python train.py --positions="rope" --optimizer="cautious_adamw" --warmup_steps=299 --seq_len=1024 --train_tokens=435800000 --steps=3325
MLP neurons of a small language model. Each row is named by its layer, matrix (up: input weights) and neuron, and shows model dimensions 0-63. Each number is 200 + 30 x the weight over its row's rms, rounded and kept within 0 to 999.
After each neuron's rows, "fires on" lists the tokens most often at its 100 highest values on Wikipedia text that the model never trained on.

L4.up793,215,199,227,200,211,186,165,202,219,195,140,216,194,189,208,170,180,253,205,180,195,216,203,176,211,240,214,241,198,172,253,226,193,237,217,160,179,199,205,192,209,172,234,164,206,258,199,195,233,192,213,232,190,232,185,242,211,183,197,215,179,176,178,167
fires on: ")", "yl", "-", "ope", "."

L2.up640,245,204,186,194,197,179,189,165,203,197,224,146,152,174,113,174,194,211,186,186,201,151,187,187,196,233,287,197,177,176,194,172,254,233,250,226,148,197,193,250,221,171,241,173,205,236,194,230,200,203,145,177,194,216,197,204,162,202,250,235,221,218,215,213
fires on: "c", " of", "ly", "ic", "u", "è"

L2.up761,187,209,191,225,195,225,193,179,108,182,136,200,169,233,176,160,184,259,208,216,181,218,225,199,206,190,250,168,217,231,182,149,217,195,228,215,234,217,125,190,222,186,219,213,224,234,192,211,203,228,227,240,194,181,217,219,181,214,179,154,196,132,196,222
fires on: " of", "g", "ov", "th", "\n", " med"

L4.up687,229,194,173,198,164,175,202,175,195,182,165,215,202,189,184,160,200,205,127,161,211,190,196,168,208,142,239,225,256,158,246,208,147,180,235,201,167,147,171,222,176,164,243,235,219,308,215,216,185,204,205,169,171,229,230,198,209,228,167,147,206,235,152,189
fires on: " of", " River", "s", "ans"

L9.up823,235,125,211,213,203,237,269,172,186,192,223,221,265,197,149,210,207,226,165,164,189,204,194,208,187,212,172,138,154,248,187,220,254,288,210,144,182,209,175,250,235,203,229,203,207,190,145,218,106,221,248,227,246,198,213,180,155,200,212,208,183,161,187,193
fires on: " T", " H", "N", " L", " d", " R"

L2.up106,172,184,210,227,193,204,215,169,197,166,183,245,158,189,163,176,220,197,218,216,127,173,193,195,184,178,163,202,165,171,181,199,222,220,223,203,183,152,181,248,232,178,204,186,221,190,220,235,170,226,216,197,222,158,233,152,196,204,251,234,239,177,222,169
fires on: "and", " up", " 4", "ret", " from", " than"

L2.up15,211,157,206,208,174,162,186,194,250,200,249,192,251,216,178,193,194,167,226,172,179,221,240,217,185,174,198,205,215,197,189,147,237,272,191,177,184,126,194,197,211,194,183,190,215,289,166,207,217,243,169,204,205,220,189,219,182,189,180,260,199,209,232,205
fires on: " /", ":", "en", " land", " retirement"

L10.up393,188,234,158,230,187,244,234,169,196,182,205,239,257,185,224,214,215,165,181,144,177,226,232,264,227,191,196,218,216,178,206,231,231,161,277,217,135,189,206,194,201,213,197,179,245,195,241,199,193,166,206,198,172,204,207,212,195,210,229,201,215,220,189,182
fires on: " b", "B", " B", "r", "m"

L10.up124,213,162,184,181,205,209,191,172,184,247,183,202,239,217,152,170,197,253,156,167,205,244,204,191,181,182,185,225,185,186,189,208,187,232,218,240,215,205,144,176,210,185,204,187,194,172,185,180,250,143,199,224,252,215,252,231,199,195,213,127,158,166,204,208
fires on: "–", ",", "-", " State", "mi"

L2.up658,247,220,206,293,122,188,174,196,118,149,162,200,234,218,173,216,198,160,231,181,179,163,185,255,206,217,208,219,184,209,200,192,222,127,249,234,156,205,115,158,224,190,185,237,239,198,232,207,181,207,172,183,197,207,196,190,152,189,215,200,210,188,215,149
fires on: "th", " chart", " points", " Record", "rd", " lead"

L2.up201,186,135,197,210,198,188,206,186,231,183,193,194,241,157,226,250,202,214,221,159,173,195,233,162,197,226,251,205,249,221,159,159,204,271,180,185,165,179,205,193,232,183,213,209,248,228,220,240,166,186,184,188,169,220,202,213,175,206,188,210,214,163,181,159
fires on: " from", ".", " degree", " wife", " graduate", "achelor"

L10.up495,196,233,189,178,190,201,237,202,194,165,221,165,238,238,228,132,181,150,175,232,172,199,186,258,174,212,250,204,190,197,207,205,166,198,191,160,212,195,218,165,213,181,205,134,245,211,212,211,208,157,165,222,216,215,173,190,147,180,210,168,148,222,209,175
fires on: " Car", " Cal", " Ar", " served", "á", "Car"

L5.up164,188,183,196,200,213,221,138,150,146,187,217,252,202,185,214,148,230,192,232,208,207,198,254,168,174,258,220,221,168,209,207,203,181,187,191,229,203,131,170,215,204,153,242,189,222,199,269,180,210,203,232,193,204,202,186,201,208,259,221,185,258,187,182,265
fires on: "ing", "i", "ers", "uki", "outh"

L2.up578,168,182,144,219,177,139,227,184,188,181,173,201,223,216,218,130,240,143,259,186,171,202,181,224,235,235,215,176,190,196,218,183,262,204,204,195,186,200,172,235,247,185,233,220,195,221,200,198,194,168,238,138,202,219,195,210,213,187,193,207,263,233,226,232
fires on: "m", "an", "sq", "al", "am", " head"

L10.up402,255,192,209,251,195,203,199,219,194,177,185,184,208,186,215,176,248,240,196,213,195,169,231,202,172,213,173,180,203,219,161,222,222,198,189,198,156,249,211,209,185,219,179,144,212,121,236,217,208,151,166,197,230,195,140,179,219,200,267,280,183,182,151,120
fires on: " Tr", " Br", " mot", " Gr"

L5.up343,237,157,224,187,183,220,204,201,226,219,187,173,214,226,250,143,183,238,188,221,188,163,178,201,249,220,236,179,239,213,182,200,189,170,214,201,180,218,187,218,198,228,213,196,220,239,196,255,270,165,229,209,217,247,240,188,236,221,190,237,209,214,167,197
fires on: ".", "s", "ach", " active", "al", "oth"

L2.up796,245,148,212,203,209,229,184,175,245,167,188,187,220,146,168,170,192,215,182,228,225,196,151,214,187,227,217,229,226,179,169,184,227,266,170,182,260,180,220,226,191,182,160,205,167,205,217,249,202,214,246,162,259,185,244,237,195,219,236,184,228,202,225,162
fires on: "oc", "m", " of", "B", "et"

L4.up796,199,206,200,195,203,242,198,225,232,212,210,202,186,161,202,187,181,160,182,174,215,192,199,162,189,199,249,196,210,172,225,210,187,265,192,231,177,209,175,179,202,268,219,186,198,178,222,185,230,212,205,224,206,229,196,245,196,154,212,236,179,240,159,174
fires on: ")", "-", "ologist"

L2.up252,225,151,192,219,214,204,243,163,224,234,193,187,235,239,156,208,206,184,128,181,189,188,214,221,203,231,303,220,181,249,238,256,226,236,225,199,209,178,173,182,264,175,194,212,264,196,214,187,201,170,234,197,222,160,215,256,159,242,230,159,157,234,229,205
fires on: ":", " of", " on", "ing"

L5.up6,204,211,153,231,198,192,278,180,218,202,238,232,202,180,189,200,157,168,183,181,242,218,207,173,137,244,190,201,198,190,198,162,226,227,218,158,220,191,203,165,251,224,214,222,229,159,233,229,190,185,197,212,208,221,189,196,240,182,236,244,213,140,190,158
fires on: " of", "===", " fiction", " one"

L2.up447,229,187,193,188,218,200,197,210,166,169,203,187,212,213,206,197,185,263,176,180,163,228,235,249,177,205,179,245,190,148,173,249,281,202,182,223,197,134,200,208,234,184,199,268,209,200,205,200,157,221,193,192,162,205,186,241,177,194,186,173,234,234,217,168
fires on: " in", " a", "'", " made", "a", " career"

L2.up795,265,105,174,194,203,144,199,205,282,225,174,146,210,224,208,233,197,182,229,163,202,186,237,224,200,188,213,258,149,150,194,211,222,234,198,213,157,166,185,241,184,192,218,206,190,217,185,229,154,218,180,196,204,192,213,165,206,225,196,223,195,223,234,170
fires on: " a", " for", " made", " as", "and"

L5.up725,205,181,217,192,248,233,187,220,208,220,210,176,138,183,212,199,209,190,211,198,201,155,192,186,228,215,223,172,152,200,179,172,214,197,167,255,219,217,209,220,200,189,193,194,169,151,151,160,182,180,157,166,235,215,156,167,207,158,207,214,173,221,201,212
fires on: " |", "le", " over", "ir", "é"

L2.up249,180,169,178,184,208,203,225,173,129,194,226,241,141,191,150,194,194,233,231,221,164,191,185,221,147,181,227,203,208,179,152,234,237,248,227,188,189,174,203,227,188,217,220,202,181,261,148,227,188,182,183,227,150,217,217,172,199,210,174,203,205,198,178,214
fires on: " his", " based", "r", "ree", " focused", "ions"

L2.up272,218,159,211,239,194,217,192,177,171,192,173,189,223,190,193,234,189,234,193,144,194,152,243,185,232,197,247,234,230,190,225,221,148,174,216,223,234,189,208,192,207,191,169,171,180,202,214,176,220,175,116,166,196,233,198,187,178,204,170,212,222,218,212,173
fires on: "'s", ":", "'", " life", " Summer", " World"

L5.up444,257,190,162,167,189,158,199,231,189,201,180,217,176,175,181,202,246,205,175,148,178,189,191,153,208,165,208,206,176,197,200,214,199,181,212,208,216,253,217,186,217,189,148,151,191,252,202,161,191,230,201,178,250,248,182,199,136,231,194,205,192,143,203,190
fires on: ":", " USA", " of", "USA", " |", "-"

L8.up59,190,210,192,276,210,139,155,215,189,166,203,213,179,195,163,230,201,187,148,199,246,210,194,250,161,231,183,215,221,207,192,199,205,212,193,172,154,190,222,273,260,188,181,283,247,212,206,250,219,202,215,225,254,171,243,226,197,199,285,237,231,222,204,229
fires on: " in", ":", " of", " In", " |", " ("

L2.up19,226,160,192,232,203,214,158,222,168,162,203,273,206,193,183,156,225,243,241,181,207,189,191,196,210,229,217,234,188,191,163,218,139,247,169,146,171,116,226,216,168,183,204,162,202,282,201,218,200,255,198,205,203,233,174,189,186,152,148,215,175,174,228,201
fires on: " his", "==", "s", " birth", " based", "g"

L10.up91,156,147,208,173,198,212,208,171,136,163,280,189,193,210,201,183,162,219,189,153,155,254,219,167,232,191,163,157,140,182,156,161,229,191,217,216,217,175,254,186,219,191,192,184,202,202,199,171,202,239,173,203,230,183,243,164,200,255,209,148,228,195,195,208
fires on: " the", "'", " of", "ing", " for", "ham"

L9.up26,187,176,175,177,197,177,179,173,193,173,252,162,299,186,231,211,216,223,189,190,263,165,214,188,202,233,233,200,144,179,175,221,168,158,187,222,200,165,208,219,208,206,198,193,262,237,208,253,210,183,226,204,279,220,269,223,184,170,201,238,264,188,255,219
fires on: " as", " to", " in", "°", " he"

L5.up862,225,205,204,183,261,213,197,225,238,186,180,183,219,238,237,252,205,215,192,176,174,199,213,222,239,214,234,213,177,189,190,155,183,192,180,276,175,209,182,164,217,224,202,161,230,189,268,153,190,229,218,208,199,251,219,182,248,233,195,233,175,209,220,225
fires on: "-", " 0", " to", "ing", "ed", " of"

L2.up127,212,208,189,182,199,198,160,179,169,194,235,230,120,230,201,169,234,182,235,157,162,178,231,202,220,209,207,252,159,166,193,145,217,254,186,237,194,244,219,226,153,209,171,265,197,239,153,148,195,212,191,235,204,191,215,196,237,202,233,240,236,234,208,214
fires on: "S", "es", " at", " took", " in"

L4.up628,205,242,238,204,197,281,194,208,244,175,229,205,195,136,231,176,190,174,163,204,232,175,189,203,191,210,223,221,214,192,214,214,212,210,227,168,213,216,216,206,149,216,216,235,193,234,159,193,122,222,144,164,199,203,193,194,184,162,224,201,215,202,118,178
fires on: "born", " has", ":", "|---|---|", " born"

L2.up481,204,210,211,199,211,213,177,176,194,194,200,202,162,210,242,193,229,173,131,177,189,242,204,161,169,212,180,220,158,168,263,180,215,183,220,216,183,183,212,244,213,146,210,236,210,211,159,193,231,233,246,174,178,212,199,212,155,202,196,161,212,160,169,194
fires on: "le", " to", " vs", " sl", " a", "land"

L2.up904,248,163,203,249,207,222,182,163,158,185,169,214,162,245,183,153,179,236,190,186,249,175,194,178,208,258,232,264,240,215,270,170,188,211,239,231,232,191,203,230,209,199,229,154,172,207,213,228,227,168,206,221,213,165,294,191,194,194,163,208,224,200,180,222
fires on: " as", "s", "ass", "as", "S", "iss"

L5.up372,218,164,219,203,207,220,211,217,178,238,211,184,203,211,186,150,192,186,192,156,175,195,225,212,242,237,196,181,206,248,254,202,273,197,237,220,233,271,158,219,188,190,196,212,194,237,168,174,192,190,195,229,124,181,223,163,139,239,162,192,227,238,170,219
fires on: " New", "ial", " in", "'s"

L2.up189,222,219,190,216,208,186,180,240,194,178,245,222,209,175,159,176,171,205,216,164,207,188,207,212,198,156,201,228,232,155,214,160,173,207,218,210,163,196,215,242,195,179,166,173,209,192,198,163,268,232,181,158,200,213,242,196,155,172,205,231,210,208,178,182
fires on: " /", ":", " World", "he", "opping", " lo"

L8.up52,236,246,179,215,222,210,249,233,136,206,191,190,209,157,166,199,207,238,163,141,224,198,187,252,184,172,185,188,192,227,258,262,211,201,200,181,149,237,224,142,153,187,239,134,206,232,204,183,178,234,240,209,216,198,145,218,228,206,194,211,174,159,199,224
fires on: " |", ":", "ed", "|---|---|", "ipe"

L5.up846,172,188,154,236,220,198,200,207,177,144,153,231,220,174,208,215,167,229,235,202,201,137,202,204,169,195,212,198,275,205,280,183,260,187,215,212,237,214,209,157,197,139,198,185,231,200,192,221,214,165,273,219,165,193,195,216,167,218,172,156,212,230,216,212
fires on: " be", "re", "im", " |", " and", "al"

L8.up16,236,191,180,204,192,203,192,154,211,157,241,188,228,190,232,160,160,239,194,128,245,204,180,163,196,121,177,249,178,218,191,235,233,240,193,206,207,182,216,240,215,153,185,180,199,214,163,181,209,216,184,187,172,268,203,237,182,205,193,162,149,148,240,236
fires on: "C", " e", "che", "c", " CC", " |"

L5.up7,180,203,206,206,238,245,199,201,162,214,243,238,182,207,190,191,174,153,169,192,249,189,212,212,214,252,215,185,204,131,239,266,234,214,217,171,199,231,228,180,204,184,188,245,148,231,161,163,151,218,210,244,217,222,231,220,213,174,222,185,208,228,202,161
fires on: " of", " (", " |", ".", " later", "ake"

L2.up111,241,167,201,217,228,237,226,129,204,223,215,184,236,194,176,213,172,242,129,214,250,231,177,216,229,202,177,234,142,244,185,207,234,244,180,160,258,162,199,181,165,185,202,166,177,241,188,202,186,207,201,161,134,243,220,162,136,243,133,160,175,181,200,239
fires on: " of", " to", ".", "at"

L4.up89,242,185,243,244,218,163,196,194,169,196,189,197,195,190,199,241,189,232,189,190,180,208,255,195,183,181,209,175,230,215,228,195,223,172,182,183,184,215,186,244,189,120,193,205,185,269,139,198,144,247,142,173,205,217,205,222,220,177,219,152,252,207,159,210
fires on: " based", "iction", " of", " =", " located", "="

L2.up334,286,119,227,230,168,220,192,110,181,208,171,190,196,270,182,199,218,231,194,195,216,201,169,205,199,197,229,176,192,204,237,205,192,208,205,166,224,217,230,216,184,119,200,239,173,177,192,175,185,255,204,202,214,180,203,182,181,240,167,192,209,201,207,192
fires on: "t", "S", "s", ":", "st", "et"

L5.up367,172,191,199,224,183,179,218,239,140,181,161,229,199,165,181,165,191,171,227,209,202,268,232,185,210,193,190,207,212,181,209,262,199,203,200,144,202,196,232,187,218,194,208,205,145,190,196,200,202,210,196,227,197,181,191,245,151,152,177,154,175,216,209,265
fires on: " |", " with", " By", "ists", "ue", " left"

L4.up584,177,215,187,163,182,214,161,173,117,246,283,185,175,258,215,201,225,209,187,197,132,193,147,199,249,229,167,196,154,216,203,202,210,194,195,197,185,239,178,138,193,185,205,143,180,235,187,204,303,163,247,210,221,192,188,212,195,213,189,231,200,145,224,183
fires on: ":", " of", "yl", " as", "de", "ing"

L4.up321,228,184,157,203,191,204,195,170,199,182,108,183,243,221,184,158,230,257,272,164,213,183,178,237,194,185,239,211,219,211,226,196,221,200,225,196,192,130,168,210,208,180,178,197,191,230,219,222,219,188,229,191,157,199,228,241,146,208,157,211,198,189,238,152
fires on: " it", " n", "off", "ens", " them"

L2.up572,168,157,182,193,213,151,199,210,243,164,210,247,208,158,211,215,203,203,172,102,132,137,245,201,133,230,238,179,185,190,283,205,174,204,242,212,203,129,210,192,153,153,199,232,153,189,193,152,208,186,206,218,188,197,209,239,217,200,233,149,215,219,210,206
fires on: " Ch", "re", "Ch", "em", " sh", "m"

L2.up474,208,208,211,269,210,186,186,201,248,138,151,165,202,124,150,203,185,219,200,187,231,152,198,178,255,199,208,242,186,204,175,196,178,229,170,180,193,145,200,199,223,180,202,232,210,222,245,223,249,214,185,172,158,205,178,155,199,233,214,224,225,177,208,149
fires on: "O", "ro", " to", " Up", " Lock", " up"

L2.up620,214,179,203,214,185,204,180,202,168,205,258,254,165,166,193,210,173,176,233,175,183,166,212,221,201,229,221,209,184,216,223,156,228,182,215,224,194,166,175,201,201,217,208,164,204,180,202,211,168,150,267,186,205,224,230,182,159,215,243,193,242,195,190,224
fires on: ".", " at", " (", " temper", " reached"

L8.up878,191,214,181,214,218,220,199,185,167,191,249,220,211,151,226,173,176,213,200,164,166,210,180,184,152,201,213,215,186,229,231,183,240,205,184,188,139,213,215,192,226,204,226,212,190,191,167,210,161,209,197,200,227,182,208,272,186,213,221,178,240,152,242,146
fires on: " |", "MC", "ist", " 2003", " 2014"

L4.up472,207,177,216,177,194,172,181,197,248,240,121,203,201,248,226,172,212,296,189,200,158,216,252,200,208,193,237,187,178,180,250,132,171,193,176,215,156,207,202,205,226,177,234,180,191,278,185,189,269,203,239,196,191,218,201,181,202,198,169,217,137,188,211,221
fires on: " part", " due", "ed", "ent", ":"

L10.up147,181,203,185,139,200,231,188,179,199,188,221,162,161,203,229,167,183,228,203,149,218,205,208,193,199,144,273,208,148,177,188,267,244,167,157,210,168,166,192,171,233,190,181,221,210,223,220,188,172,180,188,212,162,212,200,182,196,184,202,152,193,143,213,171
fires on: ",", " called", "or", " named", "ros"

L10.up183,189,231,170,264,187,132,159,173,159,219,221,207,206,185,196,207,197,195,183,180,204,220,247,187,202,286,205,208,213,199,192,223,212,220,196,196,215,143,118,221,230,183,192,260,213,193,207,213,244,210,199,208,183,230,220,172,189,227,161,158,233,181,223,213
fires on: " F", " and", " for", " B"

L2.up958,253,146,186,166,233,271,230,168,162,211,242,181,240,234,221,185,190,201,233,187,250,208,213,213,227,174,208,226,207,177,205,186,220,196,190,187,212,229,175,202,189,174,212,246,224,245,139,237,166,221,202,220,172,165,264,182,195,232,197,209,203,141,169,167
fires on: " a", " his", "ial", "'s", "ics", " /"

L2.up787,191,206,216,239,188,168,268,201,204,216,262,231,185,222,194,204,195,179,149,140,130,230,246,261,128,211,220,255,171,233,204,166,197,222,251,215,185,161,183,217,152,203,185,205,224,254,189,196,178,193,229,179,104,228,196,229,188,187,153,232,176,233,222,219
fires on: " 18", "19", "18", "ed"

L2.up266,179,215,177,192,210,205,226,191,191,177,180,241,278,189,207,185,224,204,176,167,204,171,209,189,171,171,214,200,180,224,216,207,222,222,241,215,233,212,215,215,239,169,217,220,253,196,214,169,142,173,210,154,237,252,187,146,230,256,239,232,208,269,226,178
fires on: " B", " W", "A", "K", "B"

L2.up929,190,170,189,180,188,233,293,211,171,209,210,204,198,180,163,162,250,200,189,159,213,189,277,229,204,222,226,182,179,211,209,194,221,162,149,184,240,195,167,174,207,177,175,180,245,220,196,219,199,217,250,231,216,213,211,209,129,225,229,166,217,175,237,169
fires on: " An", "og", ":", "e", "ron", " Gold"

L4.up63,172,183,224,180,177,214,213,189,226,217,201,214,201,207,248,243,208,252,170,211,176,209,194,248,241,213,230,166,205,174,200,135,192,189,161,219,141,213,152,186,209,168,183,167,182,252,207,199,222,266,288,215,158,225,173,156,205,230,192,192,208,140,205,190
fires on: "'", " /", " of", "ome", "ies", "ake"

L8.up234,184,241,193,225,173,204,187,177,224,188,141,166,151,156,213,177,130,203,241,125,210,222,181,204,182,211,165,202,211,221,199,209,194,183,192,181,213,243,209,208,225,193,236,183,178,226,198,173,218,269,169,192,230,193,176,255,204,195,249,189,162,196,207,198
fires on: " |", "ron", "ot"

L4.up753,192,175,267,224,214,180,186,222,225,230,275,203,203,235,178,189,195,259,215,174,174,191,258,199,214,143,217,164,196,174,134,177,210,190,209,245,190,193,233,144,206,216,181,195,213,184,163,155,115,197,240,199,205,206,214,151,178,217,237,176,189,196,217,190
fires on: ":", " −", "ing", "):"

L2.up515,195,162,196,188,197,205,212,199,179,195,170,186,203,149,232,165,221,246,222,133,210,172,230,172,241,215,209,203,112,218,211,260,147,233,185,233,206,208,198,188,145,217,194,233,251,293,162,242,232,245,135,205,220,189,242,225,204,195,180,171,237,191,214,171
fires on: "an", "her", " such", "ine", "and", "he"

L2.up542,233,169,191,233,191,172,184,184,215,165,172,241,194,191,194,164,220,184,204,196,204,181,211,231,176,211,214,187,258,161,292,249,134,208,244,244,234,171,198,173,205,209,199,208,225,177,233,153,243,262,171,202,174,230,213,196,212,182,181,225,264,186,211,226
fires on: " to", " Sh", "ch", "o", "ot"

L2.up504,208,187,200,212,227,213,220,162,204,166,212,257,221,158,195,197,242,155,176,158,188,205,170,193,179,178,177,178,254,191,190,178,219,160,198,237,211,186,232,220,245,189,188,253,220,232,218,202,213,129,184,234,217,164,179,182,159,219,146,215,212,176,180,234
fires on: "uns", "s", " students", "%", "'s"

L8.up957,200,223,136,230,212,186,199,214,166,196,215,188,268,213,202,151,163,174,183,226,248,202,251,218,165,230,242,186,191,187,197,221,205,200,216,222,160,209,247,198,213,238,179,264,176,183,176,236,162,185,199,204,236,244,200,225,186,180,266,192,190,205,169,186
fires on: "."

L4.up575,226,158,197,193,206,190,212,194,221,219,210,180,201,264,179,220,211,230,199,201,168,202,249,219,226,233,207,178,198,201,230,129,162,238,211,215,169,197,196,198,215,193,188,210,204,289,211,217,202,250,244,208,176,234,239,136,208,253,182,153,214,196,260,221
fires on: " as", " It", "ing", "ent", "res", "s"

L2.up28,170,191,229,190,240,196,199,217,243,217,191,201,195,226,242,217,204,228,187,195,205,203,212,212,168,211,185,179,166,151,194,180,208,191,233,241,197,225,249,233,182,219,148,196,226,185,230,131,207,183,212,178,187,171,206,220,202,213,264,219,193,220,143,160
fires on: ":", "ing", " but", " to", "ches"

L2.up942,247,231,202,232,201,246,239,191,239,214,261,219,230,194,173,213,207,183,132,250,232,204,188,191,204,189,198,219,162,229,244,204,230,136,224,178,193,175,231,201,158,163,220,138,202,254,230,204,225,203,218,204,241,193,174,196,238,242,203,202,169,213,187,223
fires on: "at", " of", "out", "l", "ear", " land"

L2.up428,191,188,165,195,207,171,172,204,233,216,162,247,159,182,199,182,193,180,152,208,170,152,218,238,111,199,233,175,186,211,208,256,211,204,271,245,134,136,195,204,226,207,242,201,232,241,222,167,180,186,246,202,240,177,211,164,187,236,253,190,202,207,201,236
fires on: ":", " of", " There", "ul", " were"

L5.up767,249,231,215,209,235,169,265,167,207,137,246,222,211,197,162,216,190,129,187,190,241,228,225,183,180,271,178,226,176,128,201,204,211,200,247,201,268,150,217,192,215,179,163,210,227,186,256,226,164,192,228,237,250,211,225,197,196,238,209,206,249,213,208,237
fires on: " of", "et"

L8.up826,225,185,191,181,241,140,234,220,150,221,106,216,244,177,218,242,168,210,218,146,224,189,237,193,239,215,175,207,201,129,227,186,225,151,139,177,177,216,162,184,211,191,196,178,193,193,177,150,216,191,198,224,192,264,159,248,225,180,162,223,210,171,238,234
fires on: " to", "-", " ISBN", " Grade", " round", " •"

L2.up295,199,196,163,211,165,173,195,189,165,189,161,192,233,174,145,229,190,199,180,211,219,207,161,234,212,208,195,207,148,216,186,206,186,181,246,188,225,209,180,179,244,204,202,249,222,228,225,219,219,171,270,170,185,200,220,256,116,250,209,197,219,193,164,218
fires on: ":", " on", "ro", "in", "aly"

L4.up151,201,202,212,205,203,231,221,235,211,149,177,214,194,172,232,205,178,191,192,199,211,245,235,157,160,207,219,221,205,189,198,210,210,234,182,164,207,181,235,111,217,151,228,187,217,137,219,202,150,202,176,196,172,201,165,176,194,167,211,172,187,143,141,190
fires on: " of", "ology", " one", "writ"

L2.up404,179,186,150,211,191,223,185,189,183,197,230,218,223,156,238,152,159,195,191,173,212,125,218,252,215,236,235,247,155,212,218,273,218,220,238,233,191,195,216,219,154,194,205,194,250,181,220,196,161,188,216,216,179,210,225,228,121,218,231,246,210,206,278,206
fires on: " had", ":", " has", " does", " Is", " could"

L2.up753,235,181,199,235,206,206,174,198,170,160,207,210,193,233,153,214,170,157,223,181,190,194,210,237,258,207,195,205,166,183,186,165,210,203,166,155,191,184,171,185,225,224,208,242,196,205,205,196,168,261,229,213,122,253,217,193,178,236,216,214,215,233,229,256
fires on: " /", " 1", "ing", ":", "en"

L4.up403,199,186,222,218,241,129,189,215,216,229,181,249,216,205,163,166,208,208,167,212,174,229,200,203,231,147,202,232,235,213,189,175,150,229,157,170,201,171,157,194,241,213,226,201,181,186,200,215,224,186,179,181,189,208,186,175,177,187,164,163,171,241,218,182
fires on: ".", "ind", "id", "ong", "ate", "u"

L10.up296,222,133,190,197,200,194,229,189,234,181,220,219,228,224,238,175,220,216,170,184,193,206,263,176,181,242,303,175,182,168,180,228,172,196,208,189,185,209,194,145,218,189,170,204,195,179,250,203,200,192,222,195,196,218,229,188,214,173,202,164,282,157,183,202
fires on: " to", " l", " in", " en", " ex", " will"

L5.up285,226,156,195,189,213,188,221,129,213,230,165,231,225,223,239,204,283,224,219,196,155,205,213,197,192,196,220,176,187,208,244,237,156,216,205,280,290,196,190,185,229,161,199,213,173,229,204,167,159,207,205,197,230,232,219,234,227,213,162,147,195,199,179,178
fires on: ".", "t", "h", "s", "k"

L4.up881,218,172,249,222,181,202,235,217,208,169,88,196,216,168,244,232,201,253,236,202,212,214,277,205,169,114,218,185,195,164,196,209,227,208,217,242,197,198,223,235,210,180,146,212,211,182,207,216,178,226,228,148,169,220,208,169,195,209,223,195,172,207,219,222
fires on: "%", "and", " lead", " which", "'"

L9.up144,225,197,214,170,196,235,211,219,231,228,162,218,230,202,256,174,142,198,198,239,170,216,197,187,176,224,207,183,230,204,171,214,175,180,229,208,140,174,233,163,188,208,171,162,176,224,165,170,184,191,163,278,196,192,239,163,186,176,189,223,189,198,206,213
fires on: "–", "s", "ot"